{"num_key_value_heads": 6, "head_dim": 32, "norm": "rmsnorm", "norm_eps": 1e-05, "positions": "rope", "rope_fraction": 1.0, "init": "normal", "init_std_qkv": 0.0472, "init_std_up": 0.0472, "learning_rate": 0.0113, "lr_mult_o": 2.0, "max_grad_norm": 0.5, "decay_fraction": 0.86, "decay_shape": "linear", "train_tokens": 223800000}
MLP neurons of a small language model. Each row is named by its layer, matrix (gate and up: input weights) and neuron, and shows model dimensions 0-191. Each number is 128 + 24 x the weight over its row's rms, rounded and kept within 0 to 255. Numbers have three digits each. A neuron's up and down rows have the sign that makes its largest values positive.
After each neuron's rows, "fires in" lists the words (lower case) most often at its 100 highest values on Wikipedia text that the model never trained on.

L2.gate438:154142143103115135131134136159184117112132076134093136132151097124114137177124084172156088141107119119120167139094126135163125097129099114109117140120188165143142096206124126131161138075108092139157091085115121167116129093111133108119118149147092132166127123133129140110146111131125128136123140183132148142146141137120128083140142208157085122118149135128143146093130195135154094116103099118113149129084144126107143155134095114103116103185119108096101131124131149151107131113141122172145127134131122147151149159115118102153124119133144134102110144136155111122111136117141137145
L2.up438:128097095122128120167139161132144114116192115153119133123115128148163170101138124145128086170102107130128142091147194113138153085159113154097123146145126121115142130132141133139166138100109096107124125185115144080172098126120155138140128160136113081154134110136155092148088124141105136108091113156173085123148122122145111127131105143145134154120138142117088103140181137133148135135122110128142113141109123108147167085124132131126091197135113118119157099118089112173135148131074155138167156110154170115137136119090144138140102083132139164115130131114133164157106135149150098142
fires in: "his", "this"

L3.gate306:152193138114156125127128129158085129057106119132156112104145141161147119123148091116184084130132121116102097153119135135126145097090114134153122121088077133141129153077128099075147149133133150140138098154124130156112140142118127140109113168121100137138104119111103170111145111120129102136110116169113153151115112137104120085156113140118120146149168077129152115143113165158108130147069114116127154146127196137172143125144132128086097159160157097127160140140116101129129124081135122166137147131103122157136143142110127152107127135163130066105099111106160121125122122142156132148
L3.up306:132171095119180112122084134133083121097160147139106165119153142166151081153111105143136125124132072136093078160114141126118153119113134133097076121087112159146127094101101128098125132136115137119111118161109100121110149157133182161132097124130120145146115161100115141097148130138122140166121126143099126133144111139162163109137120102129100158156145080127162118157122112156125105166117139137099144116077127120129113103131107122110135155152118116105148131110139103186132105146105154153099104149083131106181161132114110139124124149158114085082100162099138114107119089134087148151
fires in: "university", "city", "river", "western"

L16.gate511:148135102100113124085150101120128145107149106105137128132154135132145141105147108125121135135163150133099076104143122172101163128112129154115141145143110124117180178148104086120145128129149129133122084097103093092100119105112133124140139132101135124132166099111145120154107101143151086120183133148148136110143098120154158131159104137133138173084118117068140115156099113183154117137102115115143122144167087159122143095120127135166168144097140078105112109124110102084177139153147137137116186137151118095067162143153121136105114159148135127134119166144105100140097100133123130113
L16.up511:120133118143120155105137099142089163130103113110100095097123116168166107140072122117162142092153107164110130085131141131096154155133113096188132113113157127158161136141141176118123103112152159083191137143098095140122121158130134116126134126141128129149109127115158139140158149144114124129139064096150108101153114122160148116132128134169097143112154091136119097114167125150152071121146106165136121114097109142143177098101136134158141154113081111086120118121090114096133127124127111132114136149130205127119149129119140172128079161123167122129124101113136111115110129155151128145
fires in: "government", "development", "department", "treatment"

L10.gate389:119113136142100133086099122129134118109157157116121163090113131178157171151144111085143127119107104135110119143123118155092084139142138142128125147129150119133141087157149117153121173163128122130166118092142092118099165153136127110174122084143144117108114112124175151132151113073129114150101126132154134151127153116128150138118151150104108119173130116118122113110126163148141090150145139176139134136139120143133161124170129133127163114128122182097135090078145084120164130135189102114162159104138099117184106127116140095118114085112122132148107134068133128110102147192126147107
L10.up389:143089135101127127131093148154138097111118126135148120113107160074123156146115141114100143121136104170125099128153124098158139175144133143109112111139115130104123125134112143123149138145132143157134153105113127138072166071092166133123153089116140118111115138176173126132121133114181092164139126122175116136156177130122125112138190113119143146121091122094130171137130128140161114154133108153151115115131131152132141142112109140130165127104139120139105109124167128197136151122163080112147156102107122159118115121132109126147098124143168114157080091107140103126132129152181055170
fires in: "up", "began", "time", "upper"

L7.gate50:139150094131105138148126133142111138097143102099149116122128108101117124125108140150125143149124156102161124111169143099096137155171154165175094135083117156131142115166137156111133158118104118125126178117162169126130103082119092120127109190165124151134109133148112110098109103079135120099133111074154143097145132139123130139133126144119135118105157120124102152133114121116173092169155106146092121139155143155149114106169094153144120094126098103141139153149174154147094105136146165140131140123104086125133138155144074131113093114145163105178113164136063104084125107126124129118
L7.up50:125102132130129135089095120170156142118125116118122146139128106149162135099191118111158141163160124127084144095114133122119164135169135176155123126096107150098149111133117110122165119117149139116121140165175146133135101126124085154135164141132132133097154133156121104115093150084142064113128081117169131143118111140135144134172172110107097145155141099140137130121172135150181121179134128107117131155152131162122121092162087092118142113130101147158148100142103135139110082134162137147124152131109129124133141160130082164125116125146194125144121186130101109096103112131142154123
fires in: "university", "river", "received", "anniversary"

L14.gate379:127115143106119090174099173123143124129145122106114131143129141092142130130146127163100172129116127114140142121159150165137116120157125156143113136127148110141133135126142151157138120086183126134105121111086147083153139118157161125149120099157191170120180159137160130174177144122137096128124137178132098115113158147121134115158110170130095131124131135113111145146144173134106141133145105099071152098103103150108165147120129151147091137119116089118135187127161129186168145111113129139190142168119147143135098098142119115163124129117114162106131117088129100172110127128141120154
L14.up379:121108142084128141121120115124149127140114117135121115140136132151144151138141157114143130117097100139177127133137162115144083118139175109166110098143102125107100122125164146072175088148130125149175105156093135135083117139124117125101115102140125087097101185133089140123166131123155176119122124164155109091079128099096145114129179152136122150136112146147126126123109114167140151119120134090092117105133102127080122111113136158135120143130128126129104110119141175145153133111183119117184119114142144182121090119169110104143119134115128196135101134122077114100132143083115108147
fires in: "be", "was", "being", "also"

L12.gate30:162115144124151150092122133116137098131074152158160081115132128069106150126145137109151119125131162122122127136092159157153131114120110140130109131160144115153077127123137121079139124138192122155149124112090128106160100104090128146133129139063174152109120145134126127135161139167096152071072150105131094079121100116180130135105102122109147155140116127102101132123100132099134145156128115134149107133109140152127107157099156168115178125134109136142173105118160111156112096143122107116111148102111124104127152086141115131130170124131183124108100131151160105131130121119092145158
L12.up30:128139101117155144118175088132149119092126102183182147134131104128128062171094150121156160082143118161112164130150151138107137132175128110114148124164164129131114152161150096142155140108116149164146173133142101114107101164054117148156160158126102137148161106179084133119118141130094134109133185116156140114098131147155108112131142084120134116154104125168120129143148132150087129120145140127093097135123109141145114114129107122140146174130111114116079148163123163152154163164110131153148124138123135114097139105137111134096128142141113105142114129156135157099148123114150154123
fires in: "of", "in", "at", "polish", "for", "on"

L3.gate141:134173128149126142131093113116125123134060119105093107080119121124138181153134114163111076127165121080090140123147106086105117128136128138151109139102127115097165147112105127113115187146103141132108130159105175093136096104133140124096094139152148139157139174129129139115096117137124105140130085138171163101107141154138113092125115088113119128122111116135127130130123128104136093112130100139093152150149137127142099082147128080109133106146143105150110094123122134125120094101124147095077164155085117099174146161134126111136126128091101120098133124171150068106119103124134168113
L3.up141:162136113166132163143058130139118092120093137173109110079126129145167173151098100148160111112167137072084142092116109102125145125121145143154115138097104134123140133112109145103105182160101113110143129152137140109139125141117142114085074115120177138139139184116145144133140113100140098147152101138175144116096125160143102120099138101132108147173125122119139118122121111131148091151141076151108141161153121142138121068129156081105118130129145116147116071152128124155168111121121124109115157128090117110159153156138109136152152140116147122091138143155142085105125120117139144128
fires in: "university", "river", "given", "live", "give"

L18.gate186:176152151097146155136125147135105101107155149137162157082113124115132146162125133127141114146136126128122081100116090161135095150131139108066120133140166135141120117164110129127139094118165142049127113146131074116160119101097146148167122145173110137107124089151144108150133136133137107140134115143098127096189113105160154123092122129141140141100147142106133136128118119173091115166106175149117083106121108089129127169120150155142135147163117139133117142136118082117129091170144107131152143148142172127116104136120161124078128115107127126151121150109155107146123148182125178152
L18.up186:126157165085135137140126164140088136139187147140155162111116167165143149176121116127122138112119119140123117112153135147111142073105120124117172107109087106132135131120139147139159064121121176118110100075114121127145163102143064128140151145141110127135120101090142120156123126149130140134116113105078119134147142082094104117124158146140084155127124111136139091160188097154122116113127154117122117126123108103120129132094182138133127111145140133128152135146105137126114178136118093124142138165164183140146130122125113132113105139070176103160153118149131135088135126074156121120
fires in: "government", "department", "subsequently", "mediterranean", "current", "highway"

L16.gate179:131116109097113093116144146130117150162139117102106149146125091108113129115146155108092120065103106113176079104099085088141132150106124170080099157104119109156113103133099157166132133119110114080120106132172108123156129149161127161108102131130128139130079124122123108112148150101143141144132079136112133068180133081103134095101126121121107103139138173118111144136136135110124146123157148169106136159139141131112082143118123116125118117130137114126138087102119152094163161122109083122167095133139138159106089090143114113117102094132149122089116137122122146109062114100135144149
L16.up179:119132167163186128153109140106150116135131125141097124175142136162124132101106185095175119125125119145097162159113151123121134136101148117126099140107109128084146099130164129089123135171137178133151091100122148112105149115115141147124121137135126095075129141121153139137161150117171084088133108075172120092095141110139118145173149133113155128116142131159110097118130162131131134136156136121140114146165141115114137134122125140110170129135092148149136124116132087098152111119159164141139177157119191131136120122143100159138089102127160187147112105099106104113133167098098155138
fires in: "be", "was", "high", "announced"

L2.gate449:155142121141130137116069112142121140140167158115138112112150128133130162134103091139130101109141127116157097133099121108110115130123107100106136133132144169122176126086138158113128141151109155140106146104130144110113095120121137140123111169128162081138092140110116136157151111104120140156103133139135103118084186119136148129135087156136159152109088091120153120135125108106119120121122083113104148140104132153094156078116125042150093090177103072125171150157186157136085124109090142121139148139109122145158153110150103143148146130109148123128140180123149157092130160131102109123
L2.up449:150156139132137147128119101093084152132129127108097112119111132159139137149136114095154076115147165105120137145150138105102162151159111125093113140116141083101133129168113112161123129131129130116157094146128143130147078138146145127131129126091111173161151128166114163141157163161147133182147087132152117080110109139144121128119109142127132154161112148127141131094127125219124147179110154159117140162139120126103098087119137128144143163138157156160107138096119101115128115127126163101110154129158187114114123175125118128136134118143117130073122143168100093119161094152158104163
fires in: "river", "university", "division", "received", "five", "given"

L18.gate323:093157150097129098155119109119122170101138172098113096108158139109154103070097131178124123139155146130112167149166171131179131141144135135151123148141150160153146126108148083161117115089117142136120139168158188085099131102156111143125101107156125119082115139111130107117145104143123156127152120132116110125093103108121116142162140157111156138143149108140135081122129095098124137125088130136120137178132119090123165148100131093114082117176160172112099101101114118154132119117156110097134109131140119112126124140125106162153154108145139128114154116114111158186105124119168128087
L18.up323:160104146161160107133124115127104137159159152133120085137098129118126140116137125163055107159141151145082119123166167133137129097220128152127103106124134159094138145114122123163152115120132127102155140178144117121100147084146115169130118148128108158110109149127099112120151148155122107098132048126153084155125123109145134161100123131127168154154114147143162116105123158117124154146115106170118148176121138113120115148114091118135095138085127172100126120113117127118143084135166161135126109134131111096115154171136131154157150152120150118133134098181128119128091121107131130121
fires in: "many", "some", "these", "several", "all"

L20.gate244:149118180111131126152132096117121157132154097136124097143140097141088127124114107104101152143125121137153150131099146105122151153134119121104158101104126117070085106130128130159124113107119153145151154145075159124137140145144135098125134111140129134136111149110152133123109132108103108090096124119125139148084128134171106126137157135154110095163131136160139170093093152061164151146127130128079165111114097128145127144144104102171119124120116143149191140131138119107182138125111110139141128114138073159114106126073147033130064092137131115143092110118131127108131151142133126122
L20.up244:109126129158154109102114160129124137149130081151071141164146105132094101129125140151114115144098101115099141124082146135115195157136100127168126149122157141104127091147146188131126133128115108133120146171114142110110172105132077179149106124120123137116188177096142141102134143136121159126125117107137074131176128096141157115116116139136139093111149128115121111101129136116102130122138126101169123134079123116159113071098161156150128134157143130127132151108111143098113148157157113135102120091112141177153117138115157155125141107148143133170153149067164102104153106128141120107
fires in: "against", "alongside", "among", "along", "often", "released"

L2.gate15:124113141082149131137101124149144080119086164122111135141092089092112130104073170170093118119140158110151101101132147111136144166132109108137100161113149121142118136137132111120114116123150127130133131129136127135140113108134106106166150091174141115109147137113093122115187135148095128119082154103111112101130070125116112117134139097157099119110127095152168121098145092115095088154120124076140076153139086136129146125161125143170189098133115128110117119137133114145144098115154099114092135094074099106147091085124144137137082102155132112101146126149150112106119167145135125132
L2.up15:159136131121136133143097108089142086139113082090104132167140114113149140139128103148137127060121126125144160152149120109123140167122139124126111157155157103130111134127140119107137110109145110153154158125146126168146154078189099111157150106127097147118120125118127095148103150123129088097130126148121112169133099119104132143140091203131116109161137093144095144140127116157143110128148132123135157143125139076101089116159153129146156125110146180176106120160130090137155130149132174102101114104120144116143112118128162085141110082182177163124126109151128126151103166096121141158
fires in: "second", "front", "along", "honor", "honours", "alongside"

L4.gate256:103181145099094132111133121099125093160149114138122116141090121147146118128113117112151141161154092125169138144095142122124116101168102126146149124113111159068192119085148113111130112081112122137137134130138134080131116164141153122113133111142101084168140177153111119155111073116146061131134112125145086134130098104159139114149101107122146111119110170132180084145139168159111138125085122122133063116142124126176123113186133133131144117107121120151144158102134126137110087151140164102102125095119138145108129148122158141117120151165123130110155137096129140146144127123169141138
L4.up256:120166163147106142120101095100162061146117122154101111116071157158137113125141137099112115144106106138147142148150096136112126082099150124128146115087153122129164123073131129082105085105134134115140086132126169137122132141137111111116131107144084137100116096141114109144123125098149072076122086156114105139139138144162141128116121135139149174143133164173179080129151152171142130144102110095120094114128096117145157120110145158122118113176142138127127138128173108116146060127114129125080118124134124140122127150143099183109143097146125146127125098124114081121148121127127140136
fires in: "al", "music", "albums", "aldabra", "album", "although"

L10.gate117:122076146114148139092119088105157109099114111130134120112103112139148163145104163123102173110157188126139152129122129142174138188151103116129154094122104139095137146124103089122086145145105137147115132122116102098116141121124100153107142123114125120118060083125127103117162107073111145085101190108192096116100122114118148130105102114113090123142137149141120120158123129130141140127172131137147096092133126139151128124111140147170167128122105163150167134099171157148128112110140176146104087104154100083138127119103129124130132135097160120110146113164132104112130118134127097149
L10.up117:146125142098152114089098093092112124121115132131114136084151140171123106117111136104163134111144112132115136123112147092139140134120143139175143098134123130138105162104142103159075132119097170143143118135119108113123143077135092137102136140073151121125108131176109069155154133108112156106083152110171096111128148156147124126135141139149141116141122133162107109160126096119121179118165160149134116133139147129105104144117138139166131154123133153125130152148167112183130117141155151144131076109125113162141120101119151166163161166121165143120106090171125128093131145112084099205
fires in: "between", "european", "of", "in", "win"

L9.gate324:149141071112108111131137130088132109150143138145172122158106155115137139125137130132117108138118118117094120141098112108103127120169155108141107087143131108162117111113102134177123132124155143110148139103116122098097153141132123131104125120158119135151106146145089138133121149147139097123107156169116101122151102127164070141126125142137130163154173160066138148065133126130139164156134104128133129206077146182107085109146154100142125143112117170086162135120121146172144148136161123084127131146069152098115134144139155153100112133164102127129130154126145091159110156151137150104
L9.up324:137144129141166136105090149094106133143145111140102134136128139115134085114116141133117116113147108172159107086084105102111081112122146135163118142134098114119119089129119153134118086159102124116156180101125130117087133148137109122092138124122153142165158123134111118142142159128135096118145167147132113116101139140195124112130114126130152143141161132161066139100144147106110131102175111084145151099173116141105134178099137157108103128140178164103146121118131134071148153112136145121166138130095140123151148118155079126119158142139107180133147113089097177118110090109172138126
fires in: "february", "education", "website"

L3.gate449:143119132105089143157105137143097127154056151092107128128198110109147113155116180102138132117137139154130060147139141117118111129121141139103112188117126117059113159137128152177161104125122127144124108122109152131125119156119113158153110085140112119103139136118164114126117092133162154116118150154130148167129105145069137148109109134136098144099119122132144125160108119133121119129129136104116129176115108121112120148119112124140128141122158141117104117133123129068110073083112124197088143090078113144131090140139147153160168124131149125117138181101131153129122109126124125147
L3.up449:119132113095086125126092129138094136161101124101088117103174115123140138165122151094112110107173125122153072136130143146120117123125135141097102202121140151064128158140138146138163116100144163155107125130106117140126099168117120165123137092123141143095134147116160127134132111157139146127104145139122121175128090147075139137110143089166114123100124099113155131152098098124119138141154154102092135180132114114114130155097109138126147135123133138103102105137120153061094074082102141178089140100087109151140085137149135165159150125121145116108143158142151139126132122115114141125
fires in: "one", "a", "9", "stone", "8"

L3.gate356:108091124104120161104128128151152107089137098119161136128153086175175146120098137098117147145130133177133138121107125123125139146135164080161148105101126123126103095118104152115147113104148141162153148158108078131068188122106123102135149074162105122112142132085179139116080082134176124108132077113131132155151092139110145154171161125126153113137144117126109135153091146111144106120147119110099099132124134141169134147169118152155166137136125148142118128107122136138120094136188088163131106132139141144119131165087117098149099131116104156146136126128120095146131136095124144116
L3.up356:085112154143088155115092117110170131114106114130112125186154119141142134164089160063112109123159148157125118127159137106118061177148137088125165116112108153148150116111083129132148135052132104123141101163101102150142160163088161132136142140132082125096104119078146138151165101142175091132109136159134110160133126158144131112142146081140129112137153117099141137155140136127133135134126138119148135150166152131173113125144128144125171119160134116126151138132125134108094120128122108118092122100130125145115120122133148142128125142138137129108096135089121094119134140103143211108
fires in: "up", "support", "cup", "upper", "supreme"

L13.gate141:134129152121137191128124124086177145139125164111098132105128108096105119123155167134153148133146120105115160100144105158108143108169140124112135123166134140109150166130174115146134118113110146152104147132104131158112143141112096120145158100123146151109122115125175126118160120122113104076117122110136144078101132155157169146124144147122084124106137160134111100145095170129137121141119110112194107133113164115136107116129123128129158077160141133088128121113161149078142074109131120089152157095120153134126155146144138168089155158145136151150132110128167154110161109118084059108
L13.up141:126118121114126118139157167105153122115163156139101127107160095122145157103123158137158087134131153121113094112152119141161183169103151128132115137142138165129112180114156148119146162115121186090171097133099128140131123153161115147081121140128143096136099108142127099149133098100085125134106136110188128153153085126113165130153163180124090139152145106157130132130136135160102162139100119131134140155130150106128141135117112080129106147134115150197113094135146123131142154121097125121143124115104155134132084188143133159139077161131144171121091107141132104110121104142084123139
fires in: "in", "october", "of", "september", "throughout", "june"

L4.gate395:145166135130143157121114146127142132109115118129146099126117200185158098159104075151140114169138122114108135119176123134146170129115061139132159128112138097145093079113168135111145135137118116153139160116121129132151118123118137122138084152119116138113146128130089144150112117112130086116148127162168092137109139091161093133117158137143129181121153131160131132109112134121122142147104071122126177138100097113125095132154116033122128117122162089148126142098139107131116146135128115127142168142093092091100115129136158171124104115140143140141140154150124097103127141171114122155
L4.up395:126114153146102126144115156135145137102124097165132106100116136172143127130104053150103109127129158159131113131129137113075158113107098154127157111139135140110130129075159139113150110130119130144126146135129174107148120148135099134134066145126093123136132130103142145156136133083128087142128109148135149155101171077203139119101124100149131187131137094128145158149122119116130100176138086094143141140077117130164114114172140112123146145103121087109148164109139132097133174113130116116117177177129100093119136146130139149121111117110089107103134108154134083091123148152143146120
fires in: "university", "river", "civil", "five"

L7.gate485:096152112119123163130101174093114156131141163120092130126118106129125091102140167145101131120096127084113133120109087089144117163145137116178125145118120107114133089165113095132138092091140105120114183165147094112089116130172140108090074135150122125155114144148113180128143130106134137120143089148115131147152135157108145135086119118140101094088132128112157134151160142089096134106088102106143163078077100151094144140096146127090156115112171118111087094151143110132154085155130123130087158144134149141129135113140148128121137125125143172162169123138106129109133109135142125130
L7.up485:136148155132172141127112074075092110150104116139091111120164103145085111119151140172135116132156167101116092131090120122096103101164128091110120139143129115120140157135152131155155146133117131064113129105140133121130133120138111136152125115138134139145177153129116141137139120112111136097116132095097102119140095144118063156115123155117126089075109088135140087112134090148124096115085117134131078139099166105145126179130133145121157141096170126105145133145201108137137091136098109116069123093134117125147120101138169128131120174096101116118153137115127147125117105160132109125
fires in: "institute", "international", "intelligence", "independent", "india", "indiana"

L4.gate83:157180160100145122179141138114156094134104129143128098150103152130129107136106116068182100182098137145141133094138145146141128121142120107149145143107110165158128119119150123092141107117123107137135128140120144160158103132116134162132140135112114132132157145118121144119133134116121109124138064129121144130142145134128142145169056137111179109114118153127177134164174180115117148132090116115134110120135164106118112146150128137067113116112162124145130119156117129151093097127142162118163150162102108130123133166190117150063087126122165119135143109095146097144172129152130145156
L4.up83:146190145152072120128141109147146093133136067137106117120131153127122162098121131132147152124127108135129176134147122103130116143130139159143111123123126169117142159124089129091126112093145123132124130126141092146111197149123120130142150148089074142147105160142084130157154122086149082077116133142125113116111117135162122137139124103139114156163105121144198084144180136142122120146126109126081145111146135120192142100138142109123128087150145127125120120077125120119142097110123211124115129117140151149111165153119077100143120099132101129126110117133129149126131168115108121136
fires in: "music", "most", "knight", "al"

L2.gate372:128160138070092157155131165141089109162107119120153157125182139100104131145098143097176129129112130140121122165160130113104072106078119168097144165196106148090109145118171138135112096108188135125111122129098109140090081159135117106130127100125167160157151161145148172116147143115130156090123136104091128165129097123115121160123128062127131137117153156138138151116131154120144136112132125119090104141118101160126128130149142123121128118136163125141113096132123103144132100114090130144115133091093111143121108096157133142148155139071128146141157138113130107149127111100123118098
L2.up372:109174119072125142132107149149107113127127112117141143116198111101112139135102126101173147136131129127149104093172124123116106140136131151103103127172084143129112121110190147135150124074143123152124128151090101156129111136104156145091162161104136145140136134105153153138121156120130122092124101111081134158097138159094123173151103081176119135121145122092130174140146135139134122135143131114080125167131117141093117102167124141138149144108191149136106095163127157113131095115130111161106114120070121160153100113124130118122142165081099141163149137090148143143109132136109110129
fires in: "a", "one", "usa", "la", "ga", "ksa"

L8.gate318:128159119088111168112100144146137130150112132138119122144137132115112112155117107149123081144130147139153125136060126140153096192125138119112111129151103163101142082167149134141130097169090135121130105132083140106140108107105120146147136117137155094151152108130131138141161109126123139092163141118109111085139099135106161156136140155100107150155121123088083118134140147143116167132107072111120195107119117108090136130113156159139120143109147127115073124146123143136129122090171114137137122116113111129137092114148133078123113163131089153113161154098101155177129111161154065089
L8.up318:145147111117116140128120154131053134141124148124139168116141134139157144111146169144123130126111108107146063114168121095112101090111108134108146164149142128172111100113139143132125146101148156113131143168103100109113130099107105183148104099087130111134162115154110081149133072143129136128096188160127137134103147106105155125134138162142161156152116156071101094146118129100146156098135127112123131123152119140071113108155137124138126151158105143147132151148129141132136144136169167131197161114112150122130085145109121086124075135104125147132146137098108144122114093106120098107
fires in: "it", "his", "he", "all", "these", "those"

L13.gate407:148118108128122094157122133110129125132129166090139087142136128127088156059150136159134104107103140119154131134182190124140076154122120139116144093141144156145132125080108165128138081122141156134129173166143100110099131139147134149142111134178152126108117142131147158107150074130099116112129097113174090104127121140149142175120089158108130180126129127123156109133123141108151115140082138129133131125114168081098081119105137142105109129167134170122118161085134122147101153125150104122118110119123083169141115127139098130137162099143105111139172119133119141167134109160167142134
L13.up407:141148115171165148143112129108090106092117161131157113119108109079163175138146095099094117128098111095140125132090114137140147133140159144145131126132088171139126179147099172134144137124157088136162130135133086138124110075125116181078136127152127116074118147141139159116094126109145125111102089146122131122116116095131161156133152132138122114187143156093163109175103091126131122120131127116127144133118125181095145134132182125133092143168124136149089066153088099166123168109112115104138109113125119125122111145124132122133097133112134082139165143161117114125150133119122144126
fires in: "these", "of", "many", "given", "give", "both"

L19.gate32:130149086129143108131126103145116184130111143095099176125146117146164092115112152142119174109120149131142164159095118120129117119127104116140103127123082133105119165122070144134086122125099134154147104074094087093123151124128159113160166106157146138117092116114111147134144149125105130091085118163142168105145094109136132100135134115142104141119130107124125086111095112150139127113137107088120132122105129173104100136099102120174107112112106128092147116086168125124144155152148119177086148111122115161129123160099105086087070119148130192128121100118122108154120148120118143137
L19.up32:118148109114134165149148130082150114164137130117128133161110130137119141138070128195168121109072146152133140123130167127114153126138127145128094083133126098122091190130117144151114115093141147128102098138129164075090119125088119160196143117096147162107150123092158115149103101077054128124155187101104112116145093139092136154137151132112132132154146108130124134117145098099119123143106126112112124117141152132141122135121167094143137139101153132127133138098123139133165126145132136126114147145107081149116147137111155095110160138156147125141118132115170113148161116114172163114
fires in: "album", "released", "along", "release", "college", "alongside"

L4.gate332:162147079088119091142088131139128130104112121134139140147149115127143171111123103170109085146113134156102138125110150117152123108136112158070110137188127131141132120124131119177149098081090103118159087120097137117130139114131163136158120156135124086124124097143175120109153100147105132120139147114116117114133144112107076126138157183138145160150123099121120104085171151095161140130113082137146155131126147075133136094140136078126125163130090174108123136145129121104115146101134142095175130125110136150112149163108158080126139130106113140115122121119120164135113120129161054124
L4.up332:180131106102107115116122156138169123104110095124111138153135112139145183106139127147120098129113136136136156136120148112144141111139094147092107136160128159168126116151120139143134114126081097114188100137112137109141138107119181127162131128150119076127125156143148088105144117136117124129125132152137127092106118128125094125122138194166152156169116085148106105104158149092181155137095080156171147112120128064138144121148121102127110133119080157123110137124113142124107137094116149108171122124116125119126161137062139071145110158110114164114154108127132170166112161123136112118
fires in: "his"

L4.gate484:104100114147097146162136111123131158120147156147141116162152110129102160157134153095110101088127117138154110124111081107148140094098151122112116091140131148095104104091101130139113155137100140155090135156126087164150151118129171107098124113115110116107180126125092150160150118154118154174100128137119121167159141111135128110155135147200121100136119104124172124156153153141104139098133111133109106114146113131123116133121107116102143117151109094095087143137141151103100159079093139135151150136157138137138138132155098140087123094120079122104076155105184148124099081155116088136
L4.up484:168142110119113131179108115121092130126105085157114119151164109111113144132109146068096138131081108147112161109169128159119109137136082122121100106095107087144115166126099157120161128110122104128086173125131127114136105141116112149126129098150125097160129136099171129138106149111119129175161100136087140108104112145120168178127174105140104158086114113119101141132170121131113109172130105106129107120075131099123167072157139125105174105152171110129150137146120108097140137124137131146085128119097124127118128110116069124121110144138086151163110120127145114123091118138164133109
fires in: "many", "performance", "germany", "manager", "management"

L8.gate443:120112118123126104149116133118129134067161146110132128096082102116124129098108125152132134081113126104123124124151106134131134087110124158068118118157133122156130143141168086133097135116149137117127162140127133179083099085146123142151089120129159108101122170125076139122122135118130134149103143106120082134126095116124086142078097176143074095151110118132159144091113099105173179122122106150124105109134130140100125096077121110153125111151103103092162130127139148116135123123147081120138108115140092102116089124147132097149084133151096141121117093137155132144125154144106064139
L8.up443:142138111095092108147131103106138152140161147134161102136123100096130110135141106166138152101143099116153135096143103155112117110121091109133107147142105110139128139153137161122108162121071131124078154134115088168094117173166173106109128129130155099142089139156138132102096129138125199138137139135150097110129128122151130150152134165139095125102141113153170116120109133111190149161138160143096109101112156120079124145143125114129145111137139166141111100109148052176117131127135171100114128100100097125118171124132092144161115119110108131137145170148122089149089126106134153148
fires in: "other", "many", "further"

L2.gate436:136155126127184139111103145109135141102078088130104120142108107141117121131166117158135108127160154124133116128142117151115079106142155137194091142143096112141134098138094122112099159142144102125153123121115128182151125154094137108111145120142120118127150131101109157104113137131144105147143107156126114078134127129156103126145111120162109125090175118127130153135128143101118114123168085086120124114094125147101098116140128093117118119113096089133131090089161102124093158083132160137074149124071122158171178132138084163101123133132089115117156151137163107150089112112074128130
L2.up436:139146147128155134131123124119126146106107089140148088155156095111152137137133119128133156113153151097119143131094146146092126105120153171191142130145098112119115117078089118170094138153141119134142160131126138130153127189123154107127128109167147125167145148102128144121083134168157113131133102131120140112112146160157076094104139097140126135090146134130149160126098086123122119167169109071155120112120139162134100102151123137121124143131130083113147120108173112157116154092148172122083154113061095122149145105151132164130164124115107126127183142125170137158107119104099135126
fires in: "education", "production", "produced", "introduced", "introduction", "succeeded"

L20.gate191:163127144134141128139127135087140118112114141096149131127147154157105101149082151110165101114124144116100153094121095147066116137157123095120163132159097164130162164134118151104106086101099154089133125140069124151107134081147109157139162094111146145112111158116155096143087143100141123095086118123073080120127106102125147081123103131144123136097165115121130084159131114152120126121154148129162128150102094144140122131100116163126151140135099108056129143132132134168175147109132122100117099126141120138155149095120134096089101158112113135139117126139127091120140149143110170123
L20.up191:161161136137085135178123109110099165147091119157144156121137063149110142151117093127139139139144075114125122114101132142087128137099130123118100167177146151133154141144138151125120123111131110136086115105112094145148145156102185150163160145170102123117104107134150135109147168144130108116136117155053164129124087100150129124142163130156139056117098107148088116153122175089107103134115182113095083110095125096134150133112105121105153160130129141097136139128130103124147136114098121152129127113120146116156099134127090146119161108126145111146110119102139124128120161092128135117
fires in: "october", "government", "department", "tournament", "environmental", "treatment"